{"n_layer": 10, "d_model": 640, "n_head": 4, "n_kv_head": 4, "head_dim": 128, "d_mlp": 1728, "vocab_size": 13759, "activation": "geglu", "norm": "layernorm", "norm_place": "pre", "norm_eps": 1e-06, "positions": "rope", "rope_base": 10000.0, "rope_fraction": 0.25, "qk_norm": false, "attn_scale": 0.0884, "bias": "all", "tie_embeddings": false, "parallel_block": true, "init": "uniform", "init_std_qkv": 0.0105, "init_std_o": 0.0117, "init_std_up": 0.0105, "init_std_down": 0.0, "init_mimetic": 0.7, "optimizer": "laprop", "lr": 0.000351, "beta1": 0.95, "beta2": 0.95, "weight_decay": 0.62, "lr_head": 0.00356, "grad_clip": 0.5, "warmup_steps": 221, "schedule": "wsd", "decay_fraction": 0.634, "decay_shape": "linear", "final_lr_fraction": 0.0, "batch_tokens": [32768, 65536, 131072], "seq_len": 1024, "doc_mask": true, "train_tokens": 463400000, "steps": 6184, "dataset": "wikipedia_en"}
MLP neurons of a small language model. Each row is named by its layer, matrix (down: output weights) and neuron, and shows model dimensions 80-175. Each number is 200 + 30 x the weight over its row's rms, rounded and kept within 0 to 999. A neuron's up and down rows have the sign that makes its largest values positive.
A block is one neuron, or neurons of one layer that tend to fire together. After each block is what it responds to, as a language model described it from the Wikipedia text at the highest values.

L5.down110,146,199,229,207,234,169,207,212,207,199,216,159,187,236,225,197,150,186,206,171,198,200,225,242,176,154,198,182,211,171,206,192,252,131,199,158,212,194,193,215,178,210,194,250,206,195,198,222,230,250,226,200,210,194,204,116,194,155,185,164,176,243,179,151,236,159,221,181,209,189,221,267,200,183,158,204,206,185,190,220,182,153,211,215,206,193,199,192,172,231,216,196,259,209,212,171
L5.down319,188,203,176,189,148,250,167,195,184,186,246,178,182,192,228,207,211,159,103,179,212,229,186,191,199,244,171,211,190,229,237,183,211,179,162,199,213,177,183,197,188,176,252,209,215,231,204,184,152,187,181,186,194,179,228,246,195,189,152,232,277,209,134,229,188,217,175,235,233,184,173,149,183,216,249,161,102,245,185,155,197,170,206,218,214,201,223,163,183,221,180,179,200,195,247,241
L5.down341,219,212,175,174,174,208,253,230,239,206,214,221,164,215,176,193,205,238,138,196,188,214,231,164,224,202,168,179,204,159,176,242,235,177,154,237,222,178,226,195,212,218,173,193,271,182,218,218,228,139,193,191,170,187,220,183,213,158,194,198,212,174,203,176,219,191,172,235,186,213,208,244,209,203,153,200,180,203,226,233,199,231,191,197,206,238,219,174,170,196,122,243,151,209,219,210
L5.down392,220,191,171,203,191,240,288,250,133,183,181,167,224,199,186,195,165,198,169,245,219,193,196,190,212,204,170,126,156,183,185,186,177,208,254,202,173,230,257,189,187,192,204,205,188,162,182,152,165,244,211,223,193,219,258,218,244,160,177,210,149,191,203,193,208,210,213,200,170,184,224,184,225,214,185,190,192,219,214,139,217,155,207,205,221,187,209,202,171,270,176,206,207,168,181,218
L5.down401,212,209,219,216,241,192,158,272,209,190,227,187,234,190,153,236,211,179,221,189,258,231,213,253,189,203,181,200,195,224,206,178,200,247,216,142,209,208,196,212,189,176,218,180,214,267,154,216,220,221,202,176,206,197,236,181,166,167,191,237,213,237,160,210,188,136,229,233,231,197,182,216,189,172,156,221,237,178,152,209,214,251,204,229,161,268,156,168,216,205,231,199,228,196,250,210
L5.down534,200,198,238,193,192,195,198,153,141,182,196,191,236,189,240,189,202,213,144,246,168,191,167,214,216,189,265,244,210,208,241,218,279,180,225,214,170,147,171,192,218,182,208,174,246,194,187,208,147,239,227,196,222,188,255,137,239,189,239,202,195,206,165,205,185,266,236,156,221,183,224,229,156,194,183,218,253,207,178,198,119,201,219,232,196,175,202,185,196,219,169,201,232,195,220,204
L5.down583,130,211,192,183,185,233,159,223,203,209,204,206,225,193,147,190,195,162,177,234,205,194,208,173,193,214,217,226,190,236,186,241,238,203,221,150,231,204,189,204,208,182,191,200,158,218,159,203,214,253,228,258,218,242,207,215,168,174,224,204,155,173,172,173,169,219,253,221,216,188,167,249,221,222,220,64,199,205,207,212,173,196,219,258,188,198,218,146,227,240,195,203,212,192,195,189
L5.down595,199,188,212,239,213,190,206,193,187,214,160,139,207,200,170,230,158,209,178,205,213,166,214,218,241,156,280,250,235,139,146,153,157,242,189,145,194,261,179,176,203,175,152,207,194,204,229,185,225,167,193,211,173,245,200,155,196,195,185,211,208,265,219,188,215,191,195,229,207,169,144,213,208,227,203,191,221,204,193,189,217,260,168,163,153,207,215,189,164,173,235,171,188,198,239,209
L5.down678,239,138,239,256,210,180,235,114,183,199,166,232,201,195,216,165,206,226,156,216,225,199,198,163,195,213,199,189,195,182,186,172,217,214,195,204,213,194,188,201,172,235,210,147,156,157,187,209,246,229,219,226,211,237,264,243,178,185,215,168,233,230,131,237,215,207,251,210,197,178,193,307,181,212,235,240,158,188,171,188,200,224,184,247,195,178,201,224,198,180,220,245,192,212,152,296
L5.down716,182,163,164,221,208,236,190,265,215,202,234,129,239,199,186,153,249,156,232,192,201,233,216,210,147,147,214,188,141,203,176,230,190,204,163,197,212,190,196,182,163,208,192,174,253,170,227,211,198,183,207,195,157,198,206,201,137,187,240,205,225,201,167,191,172,206,263,195,150,241,265,228,221,190,193,200,197,208,191,242,175,170,198,171,147,268,227,210,153,234,214,190,232,205,210,277
L5.down731,187,220,210,199,218,161,172,225,157,211,170,201,178,228,164,235,219,202,200,246,209,170,234,229,175,258,183,162,191,199,219,168,209,155,212,235,176,246,159,184,214,202,230,181,182,192,189,234,169,219,177,203,184,196,218,178,163,181,165,228,180,211,187,214,230,179,180,216,277,213,209,215,153,189,216,208,184,163,169,218,206,217,161,245,245,222,216,208,193,206,146,241,203,190,154,238
L5.down1505,205,192,236,173,214,202,215,214,179,215,183,221,193,194,243,252,223,184,188,198,200,168,184,181,218,191,213,131,181,199,174,204,191,251,206,151,220,183,110,230,212,163,218,108,235,204,215,228,143,196,237,244,216,228,228,161,240,233,177,203,224,228,218,208,195,238,224,223,229,198,240,217,184,270,166,178,221,204,162,191,213,177,201,156,174,178,184,176,167,189,259,159,186,161,156,261
L5.down1592,180,170,195,215,177,245,191,217,240,236,246,189,188,189,227,239,261,176,206,147,195,205,185,174,209,197,215,204,188,201,268,179,229,224,155,199,248,161,181,134,207,147,206,150,235,160,218,238,205,207,166,226,222,228,206,190,210,248,211,216,130,169,211,197,195,177,225,197,225,215,179,195,199,205,218,194,161,236,205,243,171,210,172,215,179,232,249,208,163,189,161,182,239,216,153,277
L5.down1662,256,201,231,250,214,176,185,214,198,198,186,182,194,198,229,247,158,193,218,211,240,213,181,265,216,126,189,158,205,213,215,250,176,221,153,135,139,168,241,169,161,178,180,209,199,229,254,155,233,262,197,171,174,179,236,173,173,204,207,225,222,277,217,200,197,229,202,214,143,218,173,182,186,182,194,173,229,190,153,205,196,215,234,198,168,248,140,181,178,161,199,183,214,214,219,240
L5.down1674,151,215,219,181,166,243,147,242,136,145,218,187,202,173,203,185,166,234,196,173,188,211,218,178,201,208,217,205,224,204,185,209,220,188,197,208,191,183,183,202,194,199,175,199,215,182,156,206,177,174,181,236,261,174,194,167,197,182,196,229,216,152,255,208,212,223,192,176,215,251,247,210,220,189,164,197,151,177,240,183,219,210,187,247,200,186,238,181,199,181,176,223,217,249,181,169
L5.down1695,183,153,221,220,190,218,188,175,199,201,233,212,201,201,191,215,194,169,254,202,245,184,192,192,219,225,197,167,190,186,256,164,199,237,231,151,184,170,182,168,265,128,212,204,209,190,246,184,217,192,203,230,183,213,198,225,165,218,247,215,244,205,198,228,149,260,192,208,235,171,198,194,187,215,168,160,162,142,174,218,219,208,237,154,198,205,171,182,191,169,228,224,204,211,159,192
Responds to: Tokens right after a subject that begin its predicate, mostly in reported or quoted speech: the 's in it's or he's, an opening quote after "that", and adverbs like only or then.

L5.down11,232,183,253,205,179,179,185,234,164,190,207,194,201,235,195,207,185,199,177,212,191,216,166,136,164,203,212,210,233,216,226,238,217,197,232,221,215,188,157,211,170,244,247,188,195,187,162,208,159,190,214,216,177,180,230,205,182,189,162,176,175,219,215,212,212,217,268,209,215,161,214,235,174,239,224,167,206,157,145,226,226,201,224,238,157,214,204,200,206,169,154,227,168,231,169,217
L5.down12,201,213,207,187,231,216,192,229,227,190,273,220,224,233,222,223,184,209,243,171,216,226,186,183,153,176,162,157,235,174,222,194,238,114,232,198,186,232,185,220,188,199,176,163,180,203,235,183,173,163,219,190,190,196,237,181,166,145,185,189,181,223,228,217,188,161,257,229,198,239,246,195,215,192,208,208,229,216,212,221,197,204,155,196,200,228,191,179,184,203,188,146,222,252,175,279
L5.down224,183,194,221,222,191,227,250,170,139,217,195,167,189,206,250,158,173,250,183,217,214,181,211,190,205,143,199,205,167,194,212,223,195,209,208,234,220,184,173,208,196,175,220,235,224,242,205,182,200,250,218,187,194,215,135,187,202,183,224,170,181,228,195,210,197,157,196,267,238,227,192,175,237,211,178,198,199,212,205,203,219,210,202,213,152,204,192,191,227,202,204,194,221,169,232,260
L5.down269,211,220,177,226,215,236,177,236,209,233,251,181,211,173,235,156,182,228,181,213,182,227,222,219,232,165,194,257,210,161,140,257,266,270,221,250,237,193,219,226,188,200,208,217,219,205,189,206,204,180,197,202,221,232,170,186,224,216,277,233,165,238,235,210,211,193,203,209,160,236,203,179,179,235,213,236,197,237,244,206,229,237,155,185,165,208,198,210,224,182,209,212,232,242,204,181
L5.down308,219,221,185,254,212,219,143,216,199,161,194,236,182,221,149,212,183,217,218,206,235,226,242,234,196,114,185,153,138,199,197,217,240,191,173,205,179,169,203,195,179,169,199,185,203,154,201,225,184,158,188,228,216,197,220,157,195,222,186,209,176,190,202,228,178,208,200,230,176,236,169,184,261,191,211,162,175,223,196,201,192,232,233,193,220,167,179,179,201,182,220,207,160,197,200,231
L5.down315,202,229,170,237,165,263,203,206,205,167,230,214,185,221,219,181,229,211,218,195,175,215,212,229,168,151,142,147,195,201,209,185,227,225,231,241,174,182,206,230,141,177,150,226,233,199,200,194,178,190,171,226,164,231,195,224,205,182,225,199,219,215,202,232,248,183,166,232,204,193,184,203,228,185,177,209,221,226,197,152,203,228,188,216,163,242,251,202,207,230,271,190,247,195,204,254
L5.down383,179,261,223,198,170,250,203,196,213,213,239,190,207,207,183,194,144,233,195,214,185,194,172,177,202,186,125,237,194,221,221,256,217,208,175,194,221,200,188,146,210,222,196,198,195,251,150,256,230,178,191,175,167,222,181,168,206,247,200,231,189,260,165,229,238,158,216,208,213,251,173,226,246,221,213,184,186,208,197,175,172,173,181,215,218,229,196,173,236,229,191,210,173,201,127,208
L5.down738,213,210,207,269,208,166,217,204,155,249,183,175,215,204,162,223,166,209,213,191,198,202,230,240,225,245,167,175,197,187,177,155,200,171,175,165,204,198,226,207,186,133,179,205,233,194,133,190,189,170,172,219,165,215,196,268,179,183,240,223,206,212,206,184,199,196,176,216,207,184,248,227,238,203,179,226,192,205,200,191,163,169,222,204,195,201,215,215,163,232,197,184,191,189,193,222
L5.down859,206,257,176,243,179,229,211,227,188,180,222,212,192,162,166,117,187,188,182,193,191,218,247,170,204,183,195,206,230,169,178,152,216,252,204,210,212,169,205,197,207,145,193,262,211,234,190,192,211,183,194,203,175,230,163,219,251,159,236,208,222,242,218,214,243,170,237,222,215,209,203,160,169,245,177,174,216,188,207,244,241,210,117,209,242,216,287,220,229,254,242,183,197,202,216,229
L5.down973,166,213,200,209,145,163,152,207,176,179,205,224,235,202,187,223,207,204,183,212,212,212,231,189,171,191,230,258,186,139,230,144,194,181,218,175,125,192,184,183,176,200,192,205,172,176,183,197,190,209,172,203,176,241,207,185,177,247,127,167,191,200,230,189,204,214,215,211,195,171,189,250,216,211,221,198,216,221,194,208,239,189,220,140,168,201,230,209,219,200,261,232,257,227,207,252
L5.down1030,199,188,171,227,213,223,207,207,159,238,202,205,230,214,191,203,246,201,176,230,210,149,151,202,159,158,152,237,179,188,239,159,189,201,147,199,198,202,135,241,156,153,179,188,184,188,219,194,185,186,177,201,170,210,242,181,208,176,226,206,214,191,187,174,212,149,164,182,210,182,217,225,196,223,177,230,237,209,194,177,193,208,283,189,159,207,253,171,236,207,248,231,199,183,169,261
L5.down1443,186,230,201,195,138,210,190,170,214,202,231,216,165,188,205,138,225,179,191,231,178,211,258,239,241,204,154,194,251,131,240,164,191,197,198,165,170,235,224,236,187,160,176,225,189,205,185,211,228,188,199,197,165,176,194,237,223,182,170,115,211,150,208,242,177,184,229,206,212,203,182,112,214,176,160,161,233,173,188,211,181,254,191,194,224,264,246,219,249,173,220,215,201,224,221,244
L5.down1545,213,237,200,203,219,225,159,175,207,142,221,194,188,211,187,180,144,278,158,191,207,246,147,226,197,194,217,202,235,237,183,210,204,174,162,197,154,165,165,168,203,244,160,145,188,211,166,170,206,231,231,187,196,173,189,215,151,193,251,172,136,165,248,215,183,222,171,186,227,207,183,215,203,216,194,200,185,194,249,200,124,220,220,183,240,163,292,214,184,198,235,160,240,228,142,195
L5.down1692,231,169,206,216,189,248,179,212,181,158,189,191,197,249,214,167,232,219,192,210,202,196,235,186,186,166,168,119,214,216,196,191,164,179,210,206,159,173,198,233,183,125,205,148,263,196,192,200,199,185,203,202,230,239,232,176,139,220,205,169,212,219,246,193,194,254,175,207,209,179,232,180,204,193,207,179,211,193,221,185,263,192,223,186,155,223,160,200,160,212,212,153,224,231,135,296
L5.down1693,200,198,179,225,183,197,173,246,201,169,243,250,203,169,194,159,195,180,192,208,187,208,286,175,212,229,189,208,210,172,169,172,190,250,194,232,200,221,212,202,208,171,168,279,238,201,150,220,207,163,181,192,197,252,167,210,229,181,226,200,217,222,212,174,196,160,185,196,219,157,188,193,210,206,191,154,193,213,191,244,222,247,175,250,227,193,289,253,189,249,243,169,200,217,243,223
L5.down1720,186,203,194,159,197,180,175,183,168,167,243,155,167,171,183,165,231,176,203,198,202,190,164,198,129,201,176,271,208,153,165,177,159,205,244,196,171,181,253,162,201,215,177,202,174,171,121,225,315,187,211,219,153,146,196,217,148,192,204,148,180,229,171,222,172,156,188,176,217,137,167,190,282,240,252,215,201,219,209,221,177,237,216,236,191,194,243,195,196,234,210,241,214,186,214,232
Responds to: First or middle sub-word pieces of rare proper names split into fragments, often a name repeated from earlier in the text, e.g. Shar(man), Salt-as-aurus, Hat(akka).

L6.down127,153,266,157,216,203,169,232,146,165,177,205,210,234,248,206,168,252,182,211,158,172,183,247,161,184,256,206,204,167,200,236,171,179,186,176,261,186,196,223,214,206,176,193,192,220,200,191,170,230,221,187,193,187,219,197,199,220,215,191,217,233,206,177,215,229,161,173,204,199,213,171,187,251,223,252,228,171,168,229,253,200,251,211,236,218,229,191,214,198,253,241,195,159,137,180,153
L6.down757,171,186,216,226,214,140,165,156,234,243,194,190,204,220,185,206,193,188,186,186,204,223,183,191,192,171,251,192,238,177,235,250,190,187,167,161,231,229,201,188,204,205,195,185,188,206,217,226,178,182,195,239,194,214,228,178,229,167,240,193,224,218,160,181,157,231,219,231,218,237,165,155,199,169,194,143,167,226,222,203,179,168,192,180,220,198,197,177,191,213,235,244,202,207,159,241
L6.down1081,157,199,232,173,256,198,201,209,177,195,207,221,267,199,214,190,192,196,200,185,182,220,187,156,181,209,156,196,216,219,166,190,227,188,226,233,234,225,168,197,192,160,220,227,219,238,184,202,219,205,203,249,193,188,193,194,162,135,184,202,178,227,215,190,190,205,229,136,195,179,161,154,185,210,285,174,180,250,184,208,172,159,211,215,155,194,216,212,167,231,196,157,177,227,212,177
L6.down1271,175,261,184,168,244,159,176,211,159,193,195,206,243,229,190,198,226,182,230,184,155,197,210,197,182,207,255,241,182,197,187,170,237,241,147,274,151,196,223,244,202,227,180,219,219,215,189,193,200,173,199,193,200,238,190,182,208,192,218,188,226,206,163,222,205,210,179,165,227,182,157,210,229,162,223,227,201,213,195,281,208,227,235,216,246,181,156,170,168,247,219,215,192,185,169,139
Responds to: Mostly "to" introducing an infinitive verb after verbs or adjectives like able, failed, began, as in "able to remove"; also "of" in "As of" dates.

L5.down76,158,283,179,185,180,197,275,204,184,201,189,199,273,226,195,238,201,187,159,202,212,207,179,212,244,220,228,202,188,214,240,154,201,235,170,207,239,198,198,213,163,132,211,222,199,193,177,244,199,274,187,202,166,132,208,195,191,208,202,215,200,220,182,224,259,209,204,237,187,227,215,149,163,177,178,187,185,214,190,142,243,140,159,246,238,218,206,184,190,217,154,222,177,162,189,221
L5.down192,202,256,212,156,214,243,205,250,228,214,216,235,162,224,165,170,185,197,151,187,194,192,169,237,194,242,269,177,170,204,174,202,166,173,172,223,176,206,190,225,218,240,206,299,209,194,160,186,216,176,188,185,152,181,155,158,216,180,233,213,177,171,220,205,245,205,172,257,231,163,173,226,212,192,240,187,191,174,225,230,220,226,166,164,178,175,220,201,256,167,215,207,156,198,200,179
L5.down200,203,225,211,263,190,230,211,192,239,214,158,167,205,178,186,177,204,251,253,196,212,219,163,272,159,181,214,227,148,176,201,212,133,176,176,160,197,191,135,184,248,201,173,190,191,196,231,233,172,204,162,198,198,176,172,217,202,189,212,211,165,171,169,209,207,214,242,210,178,256,218,179,145,251,221,217,204,232,203,218,182,244,233,167,246,129,222,281,192,235,251,264,215,192,172,137
L5.down264,196,202,287,218,229,241,174,157,189,200,226,204,228,221,197,122,254,161,218,157,158,259,160,234,226,173,240,198,176,198,166,217,204,223,221,172,211,190,186,205,200,158,195,211,202,198,135,225,229,143,191,170,257,215,187,249,215,231,224,231,186,171,156,258,270,192,179,202,184,220,154,203,211,187,297,187,188,171,205,290,231,238,227,180,283,188,203,209,253,276,170,229,162,188,200,159
L5.down303,184,197,203,232,188,205,170,182,162,188,209,218,184,230,221,200,215,191,199,182,191,232,242,202,227,217,218,219,212,198,231,223,232,211,187,214,215,175,218,129,212,218,240,224,209,232,204,207,143,204,174,285,171,131,193,168,182,192,217,217,260,224,245,307,207,231,208,195,209,214,187,149,160,160,230,150,147,224,247,218,221,227,175,205,205,193,200,202,187,197,199,235,250,232,171,177
L5.down445,189,198,227,202,193,204,207,164,190,224,182,216,200,227,194,165,193,188,175,150,200,206,217,199,227,208,224,184,212,204,209,186,181,245,187,200,204,243,220,194,164,205,184,181,260,123,253,167,231,201,219,192,194,191,201,180,157,223,268,209,198,208,221,156,166,184,219,225,216,195,188,216,192,264,168,154,172,190,225,280,226,196,213,199,247,233,221,154,136,208,201,200,235,222,204,196
L5.down535,185,208,209,220,239,201,191,218,179,261,164,139,168,257,219,239,234,213,218,171,205,173,182,220,119,189,191,176,193,203,214,266,237,178,158,189,159,203,137,215,205,202,218,210,234,231,265,177,149,193,206,199,186,201,144,164,202,183,187,212,177,223,168,239,218,151,196,199,211,247,222,195,202,204,220,215,264,174,238,231,204,169,194,165,155,188,151,216,256,157,213,189,216,150,131,190
L5.down577,182,250,236,135,224,220,184,190,191,149,145,196,176,246,209,139,255,148,182,219,239,205,254,191,145,195,195,190,203,192,176,215,196,200,197,191,169,210,201,160,192,231,191,212,222,231,158,191,168,241,217,154,195,214,225,186,201,268,201,204,194,177,213,169,201,192,247,180,226,202,218,216,175,185,208,127,218,175,272,211,224,221,208,176,194,251,181,161,187,224,243,213,188,184,202,152
L5.down606,199,238,208,192,204,179,197,179,99,164,227,204,217,216,209,183,218,247,211,187,203,164,201,227,201,237,176,246,200,212,201,191,182,196,174,239,222,178,212,208,216,186,184,201,185,205,213,179,196,238,208,202,227,231,200,184,227,183,210,239,187,229,152,206,200,176,215,192,216,198,195,207,222,192,294,215,191,177,218,220,193,214,213,218,184,252,172,207,172,225,229,206,237,146,203,159
L5.down755,253,194,144,158,205,190,182,211,215,229,221,151,193,201,187,207,228,221,219,223,159,181,231,173,200,172,220,186,228,218,137,220,218,194,174,218,200,195,193,169,189,177,227,195,225,249,173,186,190,178,185,211,184,193,204,237,170,183,207,201,171,217,222,160,182,211,132,202,210,148,215,196,228,188,226,242,188,188,239,176,209,190,236,161,171,252,181,214,178,191,233,200,221,216,225,184
L5.down1007,181,209,176,189,166,200,120,154,162,176,201,189,221,220,230,136,220,160,173,200,155,175,158,174,186,130,197,189,184,229,236,202,135,230,241,272,164,189,181,321,206,178,201,206,227,233,190,208,179,220,239,267,203,238,165,195,244,177,254,167,179,236,217,225,222,236,222,149,178,213,232,179,245,177,251,215,185,160,160,261,211,182,280,221,252,224,152,191,201,229,246,259,187,186,139,157
L5.down1050,181,221,224,238,186,182,223,247,215,243,228,106,183,207,232,226,193,187,161,219,205,216,250,206,270,222,211,204,192,164,205,166,190,180,179,190,209,270,186,202,185,188,163,177,246,196,232,260,213,158,185,202,164,119,224,244,187,128,175,206,197,185,177,253,203,176,196,209,213,200,192,185,180,189,215,220,210,232,173,189,219,249,218,188,204,192,202,198,221,195,187,153,180,215,227,238
L5.down1219,182,226,206,204,196,197,193,214,232,244,195,219,213,201,218,236,225,290,223,224,222,267,199,251,211,212,164,215,223,191,175,167,221,207,206,143,219,210,185,195,213,268,199,212,215,222,224,214,228,167,168,153,138,196,151,195,231,163,184,201,194,206,251,236,178,142,162,209,176,213,201,225,187,208,244,248,199,206,227,189,225,269,159,176,222,207,214,216,239,197,198,212,250,213,218,170
L5.down1381,174,220,153,161,171,217,140,226,207,208,190,232,236,191,208,227,215,243,219,193,177,178,196,218,214,232,160,198,204,181,185,222,151,177,201,186,223,209,135,156,144,198,221,144,186,211,195,201,190,219,188,190,152,263,165,203,121,179,182,235,175,219,207,264,214,208,257,188,206,165,206,197,191,190,231,228,200,213,195,206,186,200,192,215,182,199,196,217,141,226,210,263,159,184,206,206
L5.down1418,205,231,250,271,196,227,201,151,205,218,203,194,218,167,142,188,194,226,151,210,227,250,177,220,172,131,183,207,189,221,161,252,228,171,219,247,169,173,153,252,169,219,175,220,207,160,198,211,202,166,215,239,219,176,174,169,242,168,141,165,167,269,186,168,250,182,152,159,266,231,194,194,206,174,229,269,218,202,236,201,243,235,210,233,196,241,196,139,178,226,183,226,195,212,214,242
L5.down1588,166,199,189,185,215,178,243,208,192,180,216,209,175,237,154,208,135,239,150,187,156,128,207,253,218,179,198,200,220,185,125,151,201,184,183,153,229,184,147,123,233,228,181,156,205,220,165,201,134,210,237,253,215,166,149,171,196,175,163,191,218,217,195,157,214,253,183,196,191,183,244,237,139,200,217,148,199,193,205,170,229,195,185,204,127,230,213,210,244,174,195,199,238,214,233,199
Responds to: Links after a year or date, mainly "to" (from 1985 to, in 1937 to start) and dashes in year ranges (1975–1976, 1894-1971).

L7.down898,249,195,188,199,156,221,233,175,236,261,222,238,201,185,195,229,162,136,170,202,209,141,148,178,220,191,213,190,160,224,227,178,203,165,231,188,202,229,208,194,207,189,201,179,244,185,162,184,189,242,265,228,190,205,243,233,143,124,207,274,164,235,173,182,213,164,234,190,212,193,191,235,184,200,163,226,183,178,212,128,213,199,186,186,175,175,211,192,197,202,116,219,166,162,199,210
Responds to: Fires at the point after a long subject or opening phrase where a verb is due: relative that or which, commas after intro phrases, such as "Symbionts that", "So far,".

L6.down237,208,187,153,227,166,200,177,173,212,212,149,200,179,237,185,241,203,88,197,190,207,185,194,154,227,184,230,139,221,155,166,189,221,142,148,155,187,185,141,170,214,178,207,179,215,201,202,245,229,207,205,145,239,244,223,188,85,165,185,228,171,202,170,190,222,226,166,131,151,197,154,232,159,257,265,134,210,192,201,198,180,223,187,147,216,223,239,231,197,182,162,198,208,212,157,290
L6.down976,170,208,182,209,256,175,185,195,238,199,190,229,234,182,181,159,164,235,183,161,221,118,207,156,234,151,202,247,236,173,189,201,184,170,202,217,237,165,201,191,180,243,154,160,210,196,188,234,208,244,238,194,213,199,240,194,147,209,203,204,194,240,148,225,157,185,246,225,173,200,240,252,247,152,165,200,134,175,190,192,182,197,144,185,153,212,193,186,224,220,219,161,234,186,166,231
L6.down1143,245,187,182,202,254,198,234,219,197,203,142,186,268,262,190,196,201,171,173,220,169,237,152,195,219,224,229,202,243,192,193,228,221,149,169,208,179,195,188,131,161,177,169,178,239,142,188,230,144,174,179,169,196,206,229,138,184,243,194,226,197,278,191,202,156,204,220,174,167,162,219,218,198,180,199,167,203,196,197,157,193,232,207,235,231,231,166,154,182,237,191,145,209,216,198,227
L6.down1504,195,203,208,245,173,192,245,198,168,147,223,185,255,185,213,188,195,163,173,166,215,202,179,196,217,201,140,177,191,223,150,273,195,205,208,158,199,223,185,225,189,177,204,206,151,191,221,210,215,181,214,248,184,162,211,176,236,202,180,198,217,198,205,239,190,274,165,190,179,172,203,187,188,159,205,195,235,177,195,123,201,211,168,222,184,191,187,200,218,175,197,217,309,184,229,183
Responds to: Verbs of saying or evaluating right after a named critic, outlet or subject, mainly in reception sections, such as called, noted, praised, described.

L7.down1171,150,202,189,232,174,250,214,204,215,211,188,169,202,198,199,164,134,250,216,192,196,245,178,204,230,173,161,202,217,167,199,182,173,217,242,213,181,208,167,194,213,198,205,252,249,184,204,190,198,160,162,204,121,199,172,223,277,196,211,220,192,258,253,217,262,218,217,200,167,226,192,212,199,219,152,179,200,193,182,194,218,223,214,196,226,225,227,204,169,231,256,207,203,198,280,178
Responds to: Middle subword pieces of multi-token proper names that already appeared earlier in the text, such as Fr-on-tier, Vers-us, Merredin-Y-il-garn, and Cl-aw-son.

L7.down1357,172,202,209,169,207,197,154,150,175,210,164,219,229,194,238,167,196,177,223,216,183,204,220,202,210,180,193,237,184,173,201,236,212,200,223,238,220,183,209,178,188,195,233,174,189,209,188,243,179,176,218,236,193,173,218,146,220,136,176,223,206,222,204,254,228,195,203,239,233,258,173,213,222,213,255,196,230,187,190,237,169,237,197,194,233,180,198,247,203,259,184,152,174,214,198,217
Responds to: Dashes, "to", "of" and "through" that link or introduce dates in range spans, before an upcoming date, as in 1884 – 1950, from 1839 to 1841, as of 2026.

L6.down40,205,226,191,240,233,192,184,180,216,198,223,197,266,214,216,173,205,210,237,205,204,186,199,179,173,185,179,192,230,221,212,229,238,232,166,205,219,164,175,225,201,143,199,163,203,187,222,155,195,164,262,171,247,182,234,202,157,92,153,171,240,247,159,179,216,169,272,145,225,250,263,217,216,187,186,187,172,246,235,191,170,185,190,140,176,224,213,190,214,236,161,156,174,282,244,232
L6.down263,193,191,193,201,177,192,224,192,188,206,219,158,214,235,184,183,278,217,212,229,185,157,169,239,182,187,222,185,229,192,200,176,209,216,200,198,159,216,220,224,206,204,176,202,241,209,181,174,220,219,154,240,229,222,233,156,172,210,179,244,189,219,263,254,294,206,199,202,206,203,194,228,185,261,155,203,201,207,219,275,223,202,197,168,198,198,187,209,291,173,224,178,208,201,168,279
L6.down477,185,195,213,259,189,222,219,138,132,201,206,183,192,188,189,192,154,149,199,205,212,177,187,204,233,241,217,148,175,230,221,203,163,252,202,218,215,175,190,148,203,191,153,191,229,166,235,180,191,160,193,181,185,192,205,225,213,178,188,234,249,181,183,218,171,190,140,197,202,160,228,226,189,210,157,176,163,211,237,201,183,226,246,218,230,217,235,251,195,190,214,213,199,190,197,236
L6.down524,216,240,205,220,157,166,221,215,172,199,209,181,189,197,183,256,240,225,137,239,191,168,245,205,233,232,219,156,201,199,148,176,194,182,193,146,119,219,214,190,202,206,220,140,266,206,201,179,176,217,184,206,255,226,229,187,165,135,195,214,149,195,228,230,143,213,172,195,202,230,226,201,150,235,172,222,206,215,191,255,200,223,182,174,181,188,182,245,231,187,222,203,240,219,152,231
Responds to: First word piece of a capitalized proper name (person, club, place) starting a new mention, often after commas or dates, e.g. Down(ing), Sch(oenfeld), Madon(na).